Weights of a small GPT-style language model, trained from scratch on English Wikipedia: biases.
MLP neurons of a small language model. Each row is named by its layer, matrix (up: input weights; down: output weights) and neuron, and shows model dimensions 0-159. Each number is 128 + 24 x the weight over its row's rms, rounded and kept within 0 to 255. Numbers have three digits each.
Before each neuron's rows, "fires after" lists the tokens most often just before its 100 highest values on Wikipedia text that the model never trained on. A number after a token or word is its count.

fires after: " D" 39, " B" 14, " L" 7, "D" 4
L4.up374:146157100142096142126093147145063155150140142113126131142150140098154152128149148096124174130090088124100142137167140136114111088083076105162141113167130122159102166138138111147119099109140108154127149142112104103152122159139113121157129126109109140115158154160113118169102138116075094129151147153131113092091131107156164121131120123131136130109072117144110127098160176097149113122157148110158124124066170141086136153145105164163132150127115158113120130130143105108123105146125107
L4.down374:128140115150114125123136142140110038132185119163155116168123084142154098125105140112087137087166062111112135152156150165125145175121105145151102143105115146118141108123116127132126156084169123109093139120117125115121129096133114136078138083149171144123180148151119119123154141119160108122139161130126116122120127103128142123119173126122086114098158168141136160084125091167137109118134167105154100140133102131119135098132094093105124118150127101138142138143145135127158092112147131

fires after: " L" 14, " H" 12, " Al" 9, " B" 7, "a" 6, " b" 5
L4.up504:110103130169099149113129140132100150124122118083112106166103112113142144145144135129127161138138143127164136156079090120112147133143104099167160103108120141127107116133143103114129127128129133111133124083115158134135136118128083116083107098142125141107149124105172107120113146123199138173125136123135092095148113074131125166126150105186133137068171130105160150122164139143129137148130124178138167144144143156139148126123094079084138147111114130143090180096147102109145090124123102
L4.down504:118100107105089117132096117116131128110117144123142098116113086094120163137089117167105177150115134149100175114121114089100172184151124081142140132137139151163127098134157111087174140149146157177128139155164106127138136137162156134122137149117129144138139098153161138134115095136131169098149095134100149114127164140125112142125091147104143137124110084125165102176080159138104105117134122146141118137157127099139161119091128120076151083118113100130142114157108089152104106121139120

fires after: "oun" 30, " C" 21, "it" 6, "ap" 5, "at" 5
L4.up244:113144116101157113150118099127110117171172103124125152097132113103087132154128132151151101121150159113160133140131157141137109137109155150147146124146169104109145150143137093098107151103125159148140158103100117134140131161088150174120142130139112138149139097150095118163128118106119083088178083127131120098150115148127126115166139104112123187107126114115126121154123185130130132103110117105135132143107132146132081086106143142128160142157103135142104041148114139119158127065114164
L4.down244:155066124163100101164128121117136160123113139092119155153141128132145128135139154124158165106141132131161177142138169120114188125123130118128147135135126120146143130127145135136091156141127137086123108134136071099093118067128100134146118131093138150125096115141098125110178128137139112116122130110136166096116151119180198162119114129105101130123082138129112094128107094140173136160130135133141133102128135133104090096153129102128091110084111125112138081142155124109186116151090141

fires after: "t" 27, " p" 15, "F" 6, " " 5, "ort" 5, "et" 4
L2.up409:126147092056139144126134138165117112087120116112092146125105138130149134139122117081115100114109064155143125123109132120216119139109150113124112145146164118128125133123146120122085108109110137121107198141156162104102114136139138120143149149130094109142146106129163115144134136149125119110136123141157172132111147166130109073124167121126140147103155123171103152118146109114134142148153104085129148112113158121113121164115121125110128132159092101152169117177084115132119153067150123
L2.down409:150128117127123126128091143185119088087093142071126161149147137131105152182152131138124081115084071128124161086126165136150145134118136144121116108128122090073121115150133125128108125137123189140170156159146135106125128126145138109139108155115110143116152116114161115195125132177128125101188124122133158122068130115121083080103144117115118139128115108138128136128150142133170127137116122151125133085129123105105143185122112104126132095101108126137139165137131116114130102103145142

fires after: " al" 45, "ag" 8, "u" 5, " G" 4
L2.up341:148149127082124143150146123101113123123097137115138122121180067170148149135151130127137105145129145125089114116165160133172117128140115092116157112071144079131152142150144118136124119092109130135145166140122133146111180106110113103157162105133145138106143145160104150143115144151116118106107146155119145129117153090171163109144155106124169133097159060161115127080147164113103141111100144159120096136080126112127116140129120088150118141127082134097124110159169134100119085152132127
L2.down341:134138150081144147124145141085107083099138130088175127164156076157152135179120138144095122179099171147130095128128149104164126119123093132141122100143169140162159138158143147138135100124145084128134141125138146118151188147100116105153093131127149134131113161157140153130147150163145117112073137119083131127083128099146121129157118080112147140117128135147151130087131168102122106123086112135132076138086148102130144107101110136144104109150096119117110111130146145113133107132097148

fires after: "o" 30, "c" 15, " T" 8, " c" 6
L4.up136:126141092144113115153104122127157085133109115111158149103079124118104097136125110094103143133138159104113112150141113101140162146165094104112122194147158102121112142108077100164155117109150171099104133083121176125185147146133165104163157092158171123117108100143138071138109136114107134138137116116158161130093127125125109151069119099142142134183146110143145117106121117135121104175106113129129127139146157122152153133126148144109142107116166134124155130135147107100173123123117148
L4.down136:131127130100141155135111170116154164154147131144185105150152088081094094136134142146157149129087162142123104103156116113108162117096102114150129126135089084115123091146169106132121127129094181137138162121132121139120164107161105144119137118127109129149113124129142138119157117123156082155096098125179080088088090135118112129107139106095123124141136128137098120116111151149132102165103137122140119153124165108152093123127161117158100158181152119116109161183140133129139081116102134

fires after: "e" 11, "h" 11, "o" 9, "um" 8, "ot" 7, " A" 6
L2.up110:084135152108099111131123117166147108103111122101119094141130100132159150136166112100108171151124187117103151142161084088103124132149152112102114151111149140135123100138126105105115113104133132110151096124175146160120109122118085123167204105168127132138148115112129141149149087125126142121144101138127096128135167126136188092133108154117123149121142081120116146158113121126160107157098130174132120158102096114122104154104163092107130179141114157108131172108095116096139136128107129
L2.down110:088151146120119119162132106148167111111084119094108074133132104165133160156181126110091160123139159091095127131148103101118125105139137120114100147109135155142139137129124102121136134099125119118164079145164151178102103121131138128153196106164140131141117138133131123140128071124142124126134103127132107135139152150152198091158077144097108148155134086108111153142115142144147090155066117173129119152102118144147104155128133132138144145116113144112128147117119114091142110153098150

fires after: " p" 20, " t" 10, " r" 10, "\n" 9, "i" 5, "et" 5
L4.up606:134141126116088120116114135107174164105094105093139139091106168149118146090127107117113144102185125131111148140126112111104123094142148095139111155126117122133143138146110083146135165103124128087146151164158164112149135128101154147111175093136143139160089129167105128118128078126111133095138160113183133117179155154116130153120120107138148140126094147115114103160110125111107125172077108136080153126108129147129076095108164119121171138108161158126145129098120153111131163157143150
L4.down606:126113157120136129146115116121145127106089084131100130113156091148170119107116143124144127102147159153121093159116158110106092131139118093085110122145152133125114134142123109135132116130130104117137114123135169181102121149106102160131127117137166134151125102139110108103127109114140141128149182103201119110123139202137135117154091149152106150093092127122136132139142146118143145115118161151115108116171107116096131100100132166118154167176089128106144116128120167049100085163133150

fires after: " N" 44, " O" 10, " A" 5, "le" 4
L4.up277:112119140100113139126132152169156113154150123128124128136150164151130130104109151157113139143136134131182135148142074169103115161086088181076167113140120101127087136129147135108104104104119151110115102135105162132098120152091121156121125134133194095113095128127093110122126125143119110105114165152141083124127121124121133139140171118137133153138140105122095119095120107166129127127125121119162138094129170062102155130105131172196097122103124154111137142116166141135156136088161129
L4.down277:143126135112201126070166139140126118093110124126090160124104114102127098105141121163106107139099120115122139105058086122144107139141124145146176129109134128136133115126139121137157143153088126105095134168145152095171102104142177180172111116157135118156168096106090135158143161167100100131119099123141122146120099141166121142155131099145150148134145109124125126104154103106126131094113107115092128123158115112145146133161098147122128144109152155137149150108096099143118151082162144

fires after: "ol" 19, "l" 11, "c" 10, "ot" 7, " R" 6, "i" 6
L2.up268:144100117094123125150149110104144118102106134142134125170114090101099147122106137092063156124151155140116117132134121155143143168096113150107142122132114134121161131149114103122158098141155139143130136098129154137127092108126121126117141126151153117162122109063058152128151142095136101131151135138144099122128142070142137118158145167141132142133099135152073180148145125141068115152133126151128141136129133133175090182123170127096099158115092113142136147106063134120169134129144142
L2.down268:140104100113122096150100096129155098126105144154113109154135125127139104138135101074079111119167104139098142109172147170110130124129097133118154083119129146097128116140122135137125103120145153146130137161092109158105144107140127109097170128148098135143127151097114146091141156079099117164079121153137106080143139118130128108144145121141147172130096119104092152150136115146111126172122129160151129170160128138206137148103169144124102159115086134141122170131084170105130133134125160